Weights of a small transformer language model: 4 heads of 64, LayerNorm before each block.
MLP neurons of a small language model. Each row is named by its layer, matrix (up: input weights; down: output weights) and neuron, and shows model dimensions 32-223. Each number is 500 + 50 x the weight over its row's rms, rounded and kept within 0 to 999. Numbers have three digits each.
Before each neuron's rows, "fires on" lists the tokens most often at its 100 highest values on Wikipedia text that the model never trained on; "fires before" lists the tokens most often just after its 100 highest values on Wikipedia text that the model never trained on. A number after a token or word is its count.

fires on: " tra" 37, " Mar" 23, " Fran" 15, "du" 6, " se" 6
fires before: "in" 18, "ck" 15, "c" 10, "ction" 10, "k" 7, "ce" 6
L3.up46:478505518593432396509464503453529472537533570500579428532440467567533502499477606429511585423466513529447520491517509533549486520413506507494403515512606390572541456476522505521543581592507541493502485438636526491652545481591503509598454442499521546583529502527464456556510502533467510490511578558599545476535517553518581421509583470426493426431397506482428558476466507584495557480519448571486519515452519502451439534516523502486610486387563566498434474464592525460464470561562473579463470530475550435493516509490579497488484478460545568497465482500514433423479554495457466523
L3.down46:512476556619599434499484524483410535550413449593544585538498467542526379537426467500502530483498502447457535555486452484481520563462498521445529473540549513508544433535520460470606465539497469495560554437520507579495472481526471458457474500568481594359540458451440586545509370435537495549506501507450567444569493464437461468497446480413486542448391520473444523511478490515477474432516437530444559534467560538403457542493613471531549595500469508568526503487570482483482500530616511469604477534521513496493516451511505524425492520482473464504527579512520516478507470499501466520

fires on: " New" 30, "ee" 30, "as" 9, "=" 8, "ie" 6
fires before: "k" 23, " Y" 18, "f" 5, " also" 4
L3.up55:416464553540428509495471520529561471502550515397542413473567469478541496454505549542616532498478495499488569441502454539546434463486519406496538479451530544483488573486550450452466520614514483455398489526580485454374447458439484503496507486511471542510567524530614491488506541466560472529510548518500389622542456490603563498505554463499567469405514437480477427525615474469628505544513509514543538494483515453548454519447434525437493470432540497472520492524583546546539457454592496574529435401474582558477557511456481518536443452498550572549490486490534507475500578441398561439
L3.down55:540520516545504519443518599500459495547590511523466430438590476432546490520520435428630476524482598477497492535493476522593534394563500475494515504469532532460534569458502340339580522560547560495504472510526525491409482365470469478543475542553503484562513525455556509464457446519378467494500430555484562573391540492560541470552485588444586455502479479502442527573485434515546512500470503492482499437437523598500463473476475525496589562374477604526550498530576476569551604464550549568586554519489501488491515529507479555452430433475546517490509470480518515512483530468441515461

fires on: "el" 24, "p" 19, "f" 13, "qu" 9, "ro" 7, "le" 7
fires before: "f" 19, "ore" 13, "ent" 8, "ect" 7, "te" 4, "t" 4
L6.up225:416509479552443498451489504504614536527426566573471426552591563563519509427523465483444464496607445493541431533480493541487499506469550465511502474486531550468497487483487461440605528563453587532472491535450433373548539595566451515589555506484453530488448534515506504541517531464545485435467422470576476536504459440506543479463563562578480441440502513530518586410513517494543471597443510490446486515597436480491467479489407441466411570555432522548511477542441631528535600462400539551428429490452543494529582487567464595460535492573490487513480519509491412378476427517493533520
L6.down225:464501637522517430467564565496567485490475526535419536511492535498468557535629487562539482437410449468457492462617514451562452412550542445486488499486397584438471547613460492563585474524485545493509407435480532559568438503467442477466479518496503460484516568472454477560465554473497506575462465574461473478438534442445461416585536544516491528456479555493437449489548520471524484524535484524456521421520544542416496453456550520402502506473486451577401551479517461520556482513539582483454471468493409636535418479496488482458444474484552502529528457596507538464483518495559477508

fires on: "il" 18, "t" 13, "f" 9, "aw" 8, "ab" 6, "op" 6
fires before: "le" 20, "ore" 10, "ic" 9, "or" 8, "t" 5
L6.up159:454413535583510532500530438498493528459464552497576515570469503480500506460488482376493436465448387569484520551536462529472573472527545450580532539388497490545515484483497547417572501521518523486507463406498543524542551480511454386542550567456515518591491525383498517564501524548436483487503421522486512598549516561565573463558475508555589573464536436551439448480525496573521551483473422436520527430514504482575500501498546382513512585524505472493557510445526459420497531545469497521499603449589588430449570506473537595423465441557622543501482398548455467447502505528581505459
L6.down159:520465610506602535427477528559558472459483480500461471435477607477525416479441517495517447504494503432524477593491458561417606470472526551562394545533492467467510513470527516397492516457462469491457538530601491454502432594411522509552418551553480337525478559459525502460490434481566467428545465502539563553519574464563405546549538485526431601424544447439498520504463396486568426487462584482536593501537483476543552481470533510481484468526507537489497435403441507495545484473512533542468466513472548508478523423480574533606481481605482464528537519474547497582543469540470544608

fires on: " |" 28, "===" 25, "\n" 24, "==" 16, " ==" 6
fires before: "\n" 70, "-" 9, " " 5
L3.up368:486486515556532545592474469520472469590465601407608542487465442482473487549505536512571540491458384541379568562494482402484457521522532510522532504532512489459513573448616530546419562431466506489501493474414510541555523419462490429523512415539468435501557600455519486600580532508590420522496389441542473519493476505433434528492502527482627483558556526502496427495397466540530470552505486422525548632534557583550498575461454535497552472437470427426521469502421401563498493527430545472489570548548484437523528498495516471472549450525472469526475494561474555461576532516494475529
L3.down368:525468543525560539471445482447462479425471489499555463508586590413532540550536460492459464544516567561547552559464486476546551493580461596452562533574495432578533572542544532492421478491515524516548520543489514444516474548435517457487488531480502526380403519442378494489446538492527540466530520484445444465514555489454511569502467473540511582591418485452555474455480495486449519461491541444494549480450538501355482530493464512559537418515471411438611505437588504433471447569479546506532507585543503504476468528439522492429519532383498541526517636504460532512499424536471447540

fires on: "–" 84, "us" 12, "os" 4
fires before: "0" 15, "7" 14, "9" 13, "5" 9, "8" 9, "6" 7
L3.up356:522477367450510575578557482539533506511475439545522437557553488471312480460451494490563593478528482406485417552510572488561544482511524536545499578532513569443471482437509493486591513473527526488479454446559581542464522426530566430524485486466423426521509524556552479513497532451557422487408455468551494579478410584477487384551522556513504482539493520495626512446469599467542490526456476538490553471596416562477524441508509532534455556514625470477516465477496494519540554502466506598533514532551532438588491498489460489470526506483572452573405493521459537536491531399466463524
L3.down356:493589486431492540531475475584576563489391524489570422513498505451488451491508511542522478472477485384520514460493511501504530558525495511567500479539438517523451486457495505458512545456558576498463396517600434507498516455428485465429519513523511418545400612492604491531442505453579552413456441433473563569470461529513507434527571551484500528631436466551591503438523553626472498508534488540506453455515519563481557379438574558512427588566523436456450462531564491461526478503428417529608520522562524474456545496554442494563546456374552481455517533511411545503475455484448435487

fires on: " Mar" 53, "eng" 16, "ian" 6, " Fran" 4
fires before: "k" 13, "th" 11, "c" 9, "in" 7, "g" 6, "ie" 4
L3.up170:513497362441429459536500443472503469580557470497532443541555505552465552389561536449477544485498471519547500520458531530567434514398457497556486534498528492509575488513426519543526543494495607532543476425640569438542484559453503464631561458602513503620464496467523514527486516423401495451448524591565561559458450558513434415534508507396522570545531468601427412455440518602594542504524526574507478513474476502487474424512457532504518452433553564501448543411493604486498509570534455481579418529446436521497536543481508445509505512471477522487541501462510471475594544578522478428
L3.down170:518507533525602518493540472405401430548470548579550462464494447535517583530448543407498518491519487522528570587512471468474524504503553567503544467379564461542427414509419415525567465545445457526540517493553549631512437479447488527499455494475529526441487445585515581492458432534408511459469499543439547430533459364451499483610483529497412482429505654517456577517428564573431504494519457526435545550505470591457489445473508547516439550524426583502608497530516584508511594477553538428529475477512541446538511473579509550528528526397467513431550523498497501548511445476449546507

fires on: "\n" 78, " Is" 8, "ific" 6, "ime" 5
fires before: "\n" 41, "-" 10, "The" 6
L3.up435:414470441502421447532512431468510440514461466467480483469523489509500459486492536476459530444511430482421514485451506477434434458480602505484496560509413447462539535565435501506539456548482514508520572433553537465501498442491485414602416476525435408601576462498464394509542510489526367566516536532541450529531430554532466524520553548464604535569519462552497429449452536567571518561447467479475441584567542475545495540488464517430552463439512470373532574511491557552421542506514536562541516474582551464514442539545515534564482461561447433520544525492554454501536637444555588453
L3.down435:528468429482398484586524501536513526492431519507530463524475602468421509468511444425548502453535467499441495464530461529441540488411571442527497535508497448444530489527471490480525469539504474528488487499467509450551518531522478496487497507521467521570502464430489502515533450538576463486488522437545563542484458479553499472514583480498515553510518527522514535539470513528565470518449476476437553505544594482490489448488464499438504507434489522506524502546529513482451534521565528564512496522507476407440490381539509452496474473491488586560504556549568459433459515409533559461

fires on: "\n" 94, " also" 5
fires before: "\n" 88, "-" 4
L3.up95:564512503487439382492498470497555458453558548541501452527505527438523534561535573419459473445531408585525524560456476508495435493426572549471483535598481455470537573483569426541425400500508454590536492435484540541557517438511511459499530432555465487515494521571459355570572564486505533508447449366622476503520460570498583509511526475375607553509514520500448530444467554552518458614515543484507515441507479498483510559515409385483494437493441431462457478504559576490476490521461588525471538536498465476578540454481498550427456468486478540573457511473462506470492571533618470492
L3.down95:444475518521401489489510541427466509555512554544519480463514461484439503497528482433534500380559611435538480436510474351473500559599620508529618513499460484604535511527528568536396533489422505535458457516488481561462471462493472433416561490487553521482609442539509527511513529459487410496483386456457446521541406469490555576511541494424508553474487605510509546514474643530551514513533496482480491503530529520457549505394598457454519464476498471480559460604486543472505456481457561483522470528561526435478515493403517562398513459464532466466420554502479480394476505491464499521

fires on: "\n" 100
fires before: "|" 70, "\n" 27
L3.up253:530541519509404386576473479492498499530447582423550473455489479421563453553535547461484550455466464508474489592481475500421417558479491413495551508495460560483584541492529515477501614416423510557503489482444594573593520418575466534556507499554384376463506499504505424546588512561493467452424402471490426474506527503465497547448557534472557449493578594506485523585457535497483506513451519476567466578631491589495549559499492424558484555450497432451537514441449600456498571484499537469527553559497407414476513502451523454473452446480527426527463422519504520477424541544541505541
L3.down253:483557546541476498441450468445460490534420575493537563454471480489538450552521462509552479499446580495481470474512483419453488481540471519492700440470516525569536534465570482454446526403481503535472505492382471508542533426470485532492569499486518394405530475482524471544537489506519457456424430473472419497536510488425509663467574484452476470534508714500493505494522494531522519554431516478481483577487553490488524498425512454509510495514509337438529425526496476434491536587485532422437518517548504432411458487479550531479524525493546450499418564546569482479449473567513479558

fires on: "re" 68, "ce" 7, "ther" 4, "ri" 4
fires before: "en" 20, "am" 18, "et" 12, "ed" 6, "w" 5, "n" 4
L3.up259:508437511507468465443483525472589476546538413516510476561549473535409462552546444446430562479491505504440475556492520495511499486441563538467526569528584480500438461528569497456489460475537556558513527500399448544534550438461476534517499509559539542534550465466538528508473551424492400485454370443596516555628517490460554407514512595526603546464509487486439518476443611618563502534543475470459575534471566399513508610491445609499481547511471453407448526480538566589527483556515492612464487538547551407529512454434555473506460456515478384521411550503608526540441502576486467423
L3.down259:525489503451461502554486513490492491417504490534463586466542546565544431537469530568563489509499484523500507443452554456474521541529524555430559513543508637539467511483390531506523508508527447456515524566503399572521520599473517506518418594462530536478425533568608527399447465530593495559513605543429526519467513547456376442438538401506450447420484536457494539482514467392507464480500476463504502512438429538565483464446486482526524545519490444450532391521408499437569596478570531466514512409435526520463551484557560553554471574419476522561503542510511474409517494555529467412

fires on: " |" 48, "\n" 47
fires before: "|" 34, "\n" 25, " " 14, " 1" 7, " 0" 6, " —" 5
L3.up10:464508503434417501559528535564535571545471586490407568494466457454459410596598487426487479454378450569428616586468497512414480506476577419595516538486474522520569499547623533503502543496494470577465469473475587485499486422484456432546491523555420429519493544458463392595526514497405481457534437505449485461512463478510438517465499628431543470572500534505535476547390580571507553503506537442560505514568512548512559481534474455562548586484447462415574540488514475483458571578471565488544526526539466485482473512463510500530510471489428446505444579491512512499455545522452484562
L3.down10:498479548550514477442439488473382528544420470495595483506431467571506509588507377473523404490388585530581525497542493447545491492574527491426632535479504478519507461545517487526415522417552505444511520515401505450500588511479495540472558534474527424442443413441487565596474522520480522456484507575432432480558462437440563521507478520539483511522481562614554523497550472542451553496530536494502486553412526466547543436452533446424544541500525407495458442527481488442488586516486505463431475485525471497443534515494457557435544506538527557466431600542547555361425478613481433497

fires on: " ex" 39, " des" 19, "res" 16, "x" 13, " res" 6
fires before: "p" 15, "ident" 14, "per" 9, "ign" 8, "c" 8, "pr" 6
L3.up37:413476598436484494566483491515544472490562524422546430610436475511535536507468489536487478471637418492462581396515467557563540527526585469494461432482441471569469506410506459502467594530393525512486528506558513495516555576485514541512585406442411498517589514568567520576498528519521420552542574567463435480469439473497535434432520545499539522468445452525546499513555533460613513487437494541453446473443458504488390547490496469386552482591611491530473492396527598526456453518525524472478530486518483558549585492463551511480503458577486530538504553480441482485506568469432569573
L3.down37:535451579472519501394474513440433463469531515486489448542540513442503538443437543491484533454457466529501520488484556555558495535494491513476481437505485528398540393415459499512505584524556411591509472527408481505440599519400477445480563513520616591471517462519601432495446483535476397552525662482438502577478581447488521563433449511461479566493434516428513499499471491614522497522519516510439588576531528533529447505495557474511469424452490452614541535511542555529372531500419474494563482497580535493383489534427569540562417462486481516538548535528501525490456476422460482520

fires on: "\n" 100
fires before: "\n" 41, "-" 12, "The" 6, "K" 5, "A" 4, "C" 4
L3.up258:439434566479401447495573454546473492585499494501511441591503448419548527531468507514547476525496469504461560483464463544464445493420497483555515537625510473588519580533465547478547397491526529598548516420524559520413585479433510430538480498507494499548518568604549438487443537423532516494539489548425478558517505549525529549506546423416583450492600537450492469571490523526524489556486429487516526562472479450501515508491527438499646527411493470467460537462435556460466474502478513482490561461501455585515599536520569536614433473566457463490557535484448432393545575517510575512
L3.down258:415373476482433503582495567455419473642479469475510544599468384495439487491451474460567559375504475490499561507478494471561525456513555458520578509473487501492448554571461529528454515461457505470532388470487484460518560448527521429564507497537603453527491506558599489481466489482474469560520582475557545502554486533492520429490501529482610486390615646549509475563452524486537538507458498509409466505485582473536563495467441524454634493455521441551442570564460529449482494444483511483567515499564565510465618549550472425535456457537460515473493492476526435508492630460493400449

fires on: "us" 36, "ri" 21, "uc" 10, "re" 8, "ov" 6, "or" 5
fires before: "ed" 20, "in" 10, "c" 8, "b" 6, "es" 4, "en" 4
L3.up232:501488558552533468523490452469534529433612428408553454536549547548501508523497506489554511484488521500558461540514483527526504430474498580447435570605569470440568522530537511531585506544588489516485482509483507568469558444474480414467441413450523476539494505527522416517467572378540504500352461455568506567494503609495558453534502451505522495570543452495437526518455605580575544583558537547486539501504508482447475516487429541493577437600419422512433469491513559490403481589512519539526514517603600475507543507489491487488501441439482575504437562491526412487495510487455535544
L3.down232:484446553403568559539515479550433429542494429630541543452484591502478575413476494530508502451507512455458530532499531495460464582489418418479482583506481581445478497578449567476426551457561537480518385488488537512530465523569502448449469461461448424520427451497503530578527489569450536365447583523468551398504486445497531518455464457545539505526533607620502454448517525492520496544475456535575433527495540532608509476449495490558492464529512441414518462528469419490563478504524485448443537430497519556438624512445465528494456586479525604472549403486499567588525386432470553531

fires on: "f" 21, "t" 13, "u" 9, "ue" 9, "ro" 8, " s" 6
fires before: "ore" 21, "il" 13, " to" 9, "te" 5, "ff" 5, "le" 5
L6.up262:496504430583473477470501398503518481519538553506502416479530518464479561415629522503419443525522496477513513532455479538515444434535547430415497489463490528537446572504527562436564552515433583600489492500461521461491509500445526488638554493499546615461427517473517498465484571459429557486428420447548468577565541506494476438505569544475523487446536434600461567453462543453561498480449482456520528560608514432592507557558455415482460495437542540523494417489492562498501460435468558483415468571501517536562552511540425516541526452497597487575490486521537482429487527518431485407
L6.down262:455507472422509393502562596457459530450506572562488518482416456497538478441492449486566521470503534517528533559536568482418567448529490528556555596518519559478438515428514536544420425532585494416536496484472507474538426550440578490564429604591514494539383451394435587488548496467557523544490453521525485557470488479593617446512452515505524462546519514408571499463485499487591546528480505568536543455467451417477499521515488508497484471542449404464470537426527414556487545488475447491466594540487515492600509487522557548504482477441488464467479430480536553588482460591437450410

fires on: " gen" 28, "per" 14, "oc" 13, " /" 8, " Gen" 7, "ec" 6
fires before: "i" 15, " " 11, "us" 9, "er" 8, "ies" 7
L6.up204:431602488421449550497471542450528493426592495585556498521504529600512477502501430544533523500538516560455460478483529555503497563476454469543435466517463488478510553515368459484599467571458543555498576506601462486512485620503436547499459441473523468508539574599522488468501512557545469479430552485498542541476405581538446472509600590438501523500482455521464511452522523542476506566465507551449461534611522455487409441527540448513592388490593590439504558528566498540485434484522512476540422527472494497537441527562371573486463403477465544471509486529414446461490518480477600458
L6.down204:494526433542503526445513536557554525472523439452494436520527573424469551509531430476426541491543355480510524570428552458568557561442474472511550464517552489615535495486582455442524496487454539472610414524429492474403569535508560436511425490498553489482459462518521509530413483496601423456588536453514529538504491581582515509576453581502558541471501466482480588498466452492544468569503461500575463458450595487423515483609537454546553367507458460559500463549495466391405454469536530433465535491386438463477455536534533485481545489498520467465506515422558553471467497491505529512

fires on: "." 71, "\"" 20, "s." 5
fires before: "\n" 36, " The" 10, " He" 8, " F" 4
L6.up62:516416471381493404556568536488551499548497533479593474539484602423479544530505489493467541437582501470498517490431499467501518455493603390518492528467511412450551498459561401571482455597464419569480504461524492509524438463426505477521563558520516598573528552497361529463504546501494522530407469448557539477569464566519554469544504487472479504469542525587487564422576528535561594565514470495419452508553544490490519496488403419512436456451486470441510453472577485494570492555555545608546508481544445560588420488464512469470466424476505543591529541469577474508502485458620511435
L6.down62:432499556504483501531536462495447555513387491480481502514570500453508511451525551464546573475504477502530444483401442477482468462510542444524543309517488559524466488511462530434496553480438477504464517482510469466491489527468472462507447440529573503508512541517525556531527407487504479501533490479458507547485498488550492499538417442471511578472552577528530486453493488532527446461469464499468582524505460419552478463433596484372518479397573516509486428568486502460520484529464483547479527504554546451500482511540548546542507475483522448479552510525465486486492568501559491521

fires on: "\n" 62, " k" 17, " bu" 6, " v" 6
fires before: "==" 19, "ill" 9, "B" 7, "===" 6, "The" 5, "In" 5
L3.up206:484447449377561527584508488542463548483585519468593451517564511504391658574441469399475510467532349581542484512451500563552446436458563439493469520442515467427617521408572453551509546441474550463506454499467519430480507463541493461570465503594494506546510557494519490545486530494453480612542506506558529493560428546468457368561547523450471454490572501528439495445527619582586588425434581404391435439466541535481526564573499449509529457505458477513502457398525513480462457525543529503561548570447508501483531510471467476428463472485550498534530448534531510473573534467542530497
L3.down206:587563452493480439481549487417575485541500544488604486572542503520474473520573466428388426492520457416506452455463493524515536478489527476538556613518496438526558422487445471550392505503445469507505484538501535561491534478503481458441546490421570552502519445482542516487486440535505539484501430464531515520553480488549444575497608481473504491569395464520486565473504515485492442548505528481495534478519507402494541495549577521444518461411491586445510498629466423496490596382531474539570447514494484526476487471461527475474458475444598495425509546525486465449526589557544500531

fires on: " 201" 32, "," 31, " 200" 9
fires before: " 201" 14, " 202" 10, "5" 8, "6" 8, "7" 7, "9" 6
L3.up186:526525471507563503546576500511579578506505467558569366420529519456474521523441527565439447487562507480507511549471548492484477493512491591536492528460544437474535537545517441475536506490491518447509500465606617510541495501545485493658505499458569608545512535436460429417455539508454528550489522506532505465475425583570493478532493418445444480511549514517479607540426456519503584454432456490508565525500606442519479457503509510446464422396537538470536550384511442509471545507414489590523573474479472494549451463512471451481430429479514548632491447568628457535508608538545528468
L3.down186:458560460512505495467522534540471520522424523515458438510507460485496483497575430606466422500460516460531439504499550542519526528589491541474499510461540499541494490344488399471525554482555495469475482494504531576503422410484517417450568492527485503584560483536483513477441523469451575481339517520483498486473482611493524547411480467420445525497498524437555533504487510522580503403477454574532460465585578471533607421543638432528506580525472570412492502556415577551492542470467495490499533431515541487407534529406450540436494502499504479469494408474499574440441478509502565543

fires on: "op" 53, " gen" 23, " reg" 17, " spec" 4
fires before: "ul" 20, "s" 12, "us" 8, "er" 6, "eral" 6, "ies" 4
L3.up57:411481509507423460568432540592584589524508548586533506519426526484465539427401540530537510535473437507535490532520480529498462510411409445555455423422417487463455589511489475426488590538508414508521481454563565465504574488431482532575394542491475544548550583513501455513517514525488463496539544500530515509538493548487453464499570581468475520468407444490517416533617488559569551528419445557490528487537591439495543538593563469527533436527519434434524483496622482450609430512557503595562508521591488552503446445500460472463467430513569455496579521519449503459504461494457524420
L3.down57:474470480481476489494471594517409497588527523595476575567537546546496513538472546550532445551503447507469402465525510545532612461555396604606502390465455478489503594450541592392551521503465450453548512479434452503513556582505496471638410513553538474465482502417505460539485457464385537486580514623483481556438452516419450491504499493506356521400465449483554526459530440548484544553431518533535511464496568509457469567467473513535488471510535511471516474560623414463534445598449433465535459488510451497476458486523488513451516430451549475548519511513433502535491521530408514435

fires on: " de" 85, "\n" 8, "===" 4
fires before: "f" 32, "b" 15, "ath" 11, "vel" 8, "g" 5
L3.up331:409446431483433456489537518425579403517407493467568425524613441547494445423372607538444583456505469531486525519484486497489417540445513509454540518510540595458501562577507521528508512415473567560522496466539589520470462426523532492613515395530395539479546560459476433517592513468538390534462545472494444549490530548548528528556496486516502580473581530522500478570461597486531441521429404540503511555611499454502476575535512405457528548526545471511442474429530506578534441442550591557574548440499457433488481551502541461444457505506481480493477497492504481410488538414419478461
L3.down331:463405456453428557499510519453527462515436443481549446437409398575492437404399487509569610431491527483486451471479482548447492496481537575457584515535500525447485600588485509475437534486565490455495521512401519519546610534581508500560568442480502468430630521458532540535460539463514486396440581509633572453507458561465444538476504481491512510494611609496544542503526551440526491574506523542476344575494540585532476470484522509494517516438485446475437560481522559459535488559484500521505562503585444484403487457572447548413435535553482510473537490498498592537406481469457438513

fires on: "2" 18, "9" 15, "7" 11, "8" 11, "1" 10, "3" 9
fires before: " |" 28, "8" 8, "6" 7, "5" 7, "9" 5
L3.up431:504574452547520516564542501577525479555462609469531485477495494419445462580467470428575538348519438603546466572555541538446483414506498508537525591413505481602506453503585537517555561572519526546506456441495590491512595458456462524447462524546463488506444503473436368531462557602526557388447494504499602550455407518494479481484532490548465455451468521545494548505500516503500528429509495472492481502517460571489550549472380541531470502437419535541564488551475509485542493577501471546503581485547583463519583445472364556428498408492528553533450461467483446510515480482573456517
L3.down431:507532493449536467539468593490560496576534523508407585471527618484501535397464439492527511490512443504552472485511514547479426560550488442503500519399454569436443265556466546564455562520540599492501533526513510445521496486483464512496512528558521468514519485530474510459370531517476589437551490525517593542503509425484442493426604462591544497523471511518561412509550479448439415546526506508579567517509411537538497520416410540546463510579487527551455510426489487490456479471499445532500477477527511559458466513406467498513511484558524556454512460477386515485443460555502529450

fires on: "\n" 100
fires before: "==" 30, "===" 14, "In" 8, "B" 7, "A" 6, "The" 6
L3.up41:572506443448559472525534498515550502452508517544479445400587541478449526509524506474493542466519396583457406535493494528449430473499479499530500510453480548390611541497550405454492554479379539443513503504502564536567464485548483470610420505535397507506489542468505512481561524595456533479396464539655490443515494591527544499606592525445463496515560507567487598397481478519519557522440590485478420496544506534461462536579497427550413447507577473471509387435524515524455474420552555558488562586467473493534405472466506485428466464483523557568454417491545521502456451539523511495
L3.down41:516468467515494462519536562493550447501517511519585556484459490586456460471464540492535603480524585388522392492491512460513471520512556484471583445464474585469524482388521450524393460464425421503557526492463451521498438454475530532517477430457539428485490429531497585472546454460508484519404517450515497468471502486522536572435584456336530500515499715533458469597518558529506479479446493547484482455505536427528460513515572501436554560498526443474543471615466496484538490439473505416448489441505549507477485487475517457470486545408510415495426525523520458510514520523561500524

fires on: "\n" 22, "ain" 19, "er" 9, " ==" 8, "==" 7
fires before: "\n" 37, "ed" 6, "." 6, "s" 5, "at" 4, " who" 4
L3.up169:457554476465526495484483546487497491485445587480519430479543431517547459495546527565514520435522539519512499530546473520500473522505601531485506576531427423458474540476507421501468457442469504453514495515444541483507561509509492532483521405517538496459600503489367360605427567548569462580408421413550507466527524511493494597471481557505552536639453512438505517576496543643574449588504488564481531533491501520562495581493474456499511482466401407454491525453483512491416452490490549529448551497517486433558507440465469598554471497533541498466419543555449558532578546549523571474
L3.down169:442454528527491483454590501466488535452501510556442565531559455458494540456410475527505513426530509526447510524520525460463480516463444494540495458541472532565499483541531509471529423536540445541441517571478490441483470454431517454374409451527593511431544546586490420407504414581488567456485490531553479505560534618375526441586469479432399487496549494530506477422522587483578466505495571450456475472581522538508545481442503386567488475477457538509519481508477476464585500542562526411455565509493555428543563491603604490480482583469479562456547449500493508516526453519355449474

fires on: "." 40, "\"" 21, "\n" 7, "o." 6, ")." 6
fires before: "\n" 34, " The" 8, " H" 7, " He" 6, " In" 5, " A" 5
L6.up158:475503530416443457508569559408543538506480605585585466473543561563459544467503441509389475464561529512456479547426488473420446500502539463645507452500549478613554494578491445502522469545414421483491446469493512455535551501453527468513543506589574611495542554576349453483495522498422466558527434446601450544481526550514495412542491428419393489506537518525493575572503529463600500561536532524367384493538520471462439484515460404417499463473440516564546405492482551531524488532548528594496483533496477528538528508519516504468453497480515572521490619489490503483560503552551482440
L6.down158:421380544486424455466430533498512504514439490463531460486577486395539475462480568463523592457476544486541497516402469494474513499553586460506680391517530554482425566546543550444461629425447491501498497453555409437507508517436506429477470486466568494473485553508539523524573393491467481599517505502465489572513551568554507495515370462444532540435571594464475478419512532515485458539454519491510584550613485451523555591390572501469499501451523492530481458506471490440548459489486495502496540487577566421533496508565543502488481462439520503527510513537410532501561549522513453557

fires on: " de" 82, " Re" 9, " com" 5
fires before: "f" 31, "b" 15, "g" 11, "al" 7, "ath" 6, "vel" 4
L3.up83:470484473515446443520544513473599446524418493383489437540510498525378463425428578534531549423493489466544546460523450449583461537408493546495471534463566599427548520491556555480563541523482557573466427486648554501520488463588517537525550370569408601441481507391527499563523492490483524547529477380451516549496528486543570467576539519427476568569515509445585501530429548493538549542540509499496586484521538461644510463579492453452526389479623475472438499512477524509497419451511573504512512528498546507494443444531582562463471547503533538485468488492523495452478480522467465550
L3.down83:503448453442459571435473563485555543425512514440460481544379464559430472466462488477511597525532490465582466419492488510494485532462390544575377451395465525480563436576624559486534511474581456485498550556558504458472574569600517512568509432543517526458509425424478537536442337417578511500607510501509537409467530523501526546439511472482414524483510419449529451504528468440514520591499480554508448500534474579539517515493430561574538590463553475406499409520485593500528425485512559550559511532495505530487547483477502559454489473511476591495467484474480545548468395593515523501

fires on: "ar" 41, "ul" 17, "ow" 11, "erson" 6, "y" 5
fires before: "ent" 17, "al" 12, "ation" 9, "er" 7, ":" 5
L6.up130:508529541478542463584569536557566509528559518406445577565510512471575447640507502471541504467504514539467525495471489614488529520456629427508472544492463490511514492441518450495463470497496430488469515487405427542394437594428490459453611481492525506542485508501514400443489556516623504496519608415611536453536532568483468544496520526485556440413621498552468417590473503497521491548536547454516526503427527548463453473493428452516509531417457604446434475470490528589543501576493573515533477576492493492527475540525548466493460494488398507499487560504553498477502541436483537475
L6.down130:491533505622566559442452426439495498450449488498627490499454557596472476548469518441459461461499526502540508513528419474551557459580516440488510451476474466487539506541432557533474489457456567509459487462518484462503506450471515544493518571513395522490469484468458580591529488447402511564441430527531414482525523523418506499495506519581446495413459527521580441417574592539542552457471542605448515473476521474537531597398591464511477506614566501390473539542619576479491478504400447378510548526498499562481424500534550515558545525471558551382520505515423430525538512509474455500

fires on: "ur" 36, " de" 23, "el" 6, "q" 5, "qu" 5, "iz" 5
fires before: "f" 22, "r" 9, "v" 8, "b" 6, " m" 5, "e" 5
L6.up416:523492474519482523497515430495523495523576467561480402474567537524409532473504488529513578525431439608465421545454575529391433507493509474471494473513476480518552483582543505483455497564344474472517455507556515421495407568541540423557501488543489568506548485565515519435492521528530493492560550506465489511519518509483466514512660546408506535531490515442577561452475543515590525551476443552412570534627596506522516477534509484541520553429600507499491448499511568510563524506472577529647488599535469568495464434529470456486525505544420498512498475382602443494526495539509457397
L6.down416:522495444565534489435453548415448496452558538495502441562414583494437411508483524563543472503379525442522507481505493535536442568411524535419459565518640565513523493513501491444511633512614512498576536536490437441553433572525480494512531517536491478512429535499563490471518438445554528394440466480582567463532561561567478466413520546564474450489567480520491503580480477411514511515480494536500500574454465519535560464402474520521575529482409505379453468414571575461509444595559400521503544470491533542477457427499538484491534611449415495432544446437451507522432507477461508526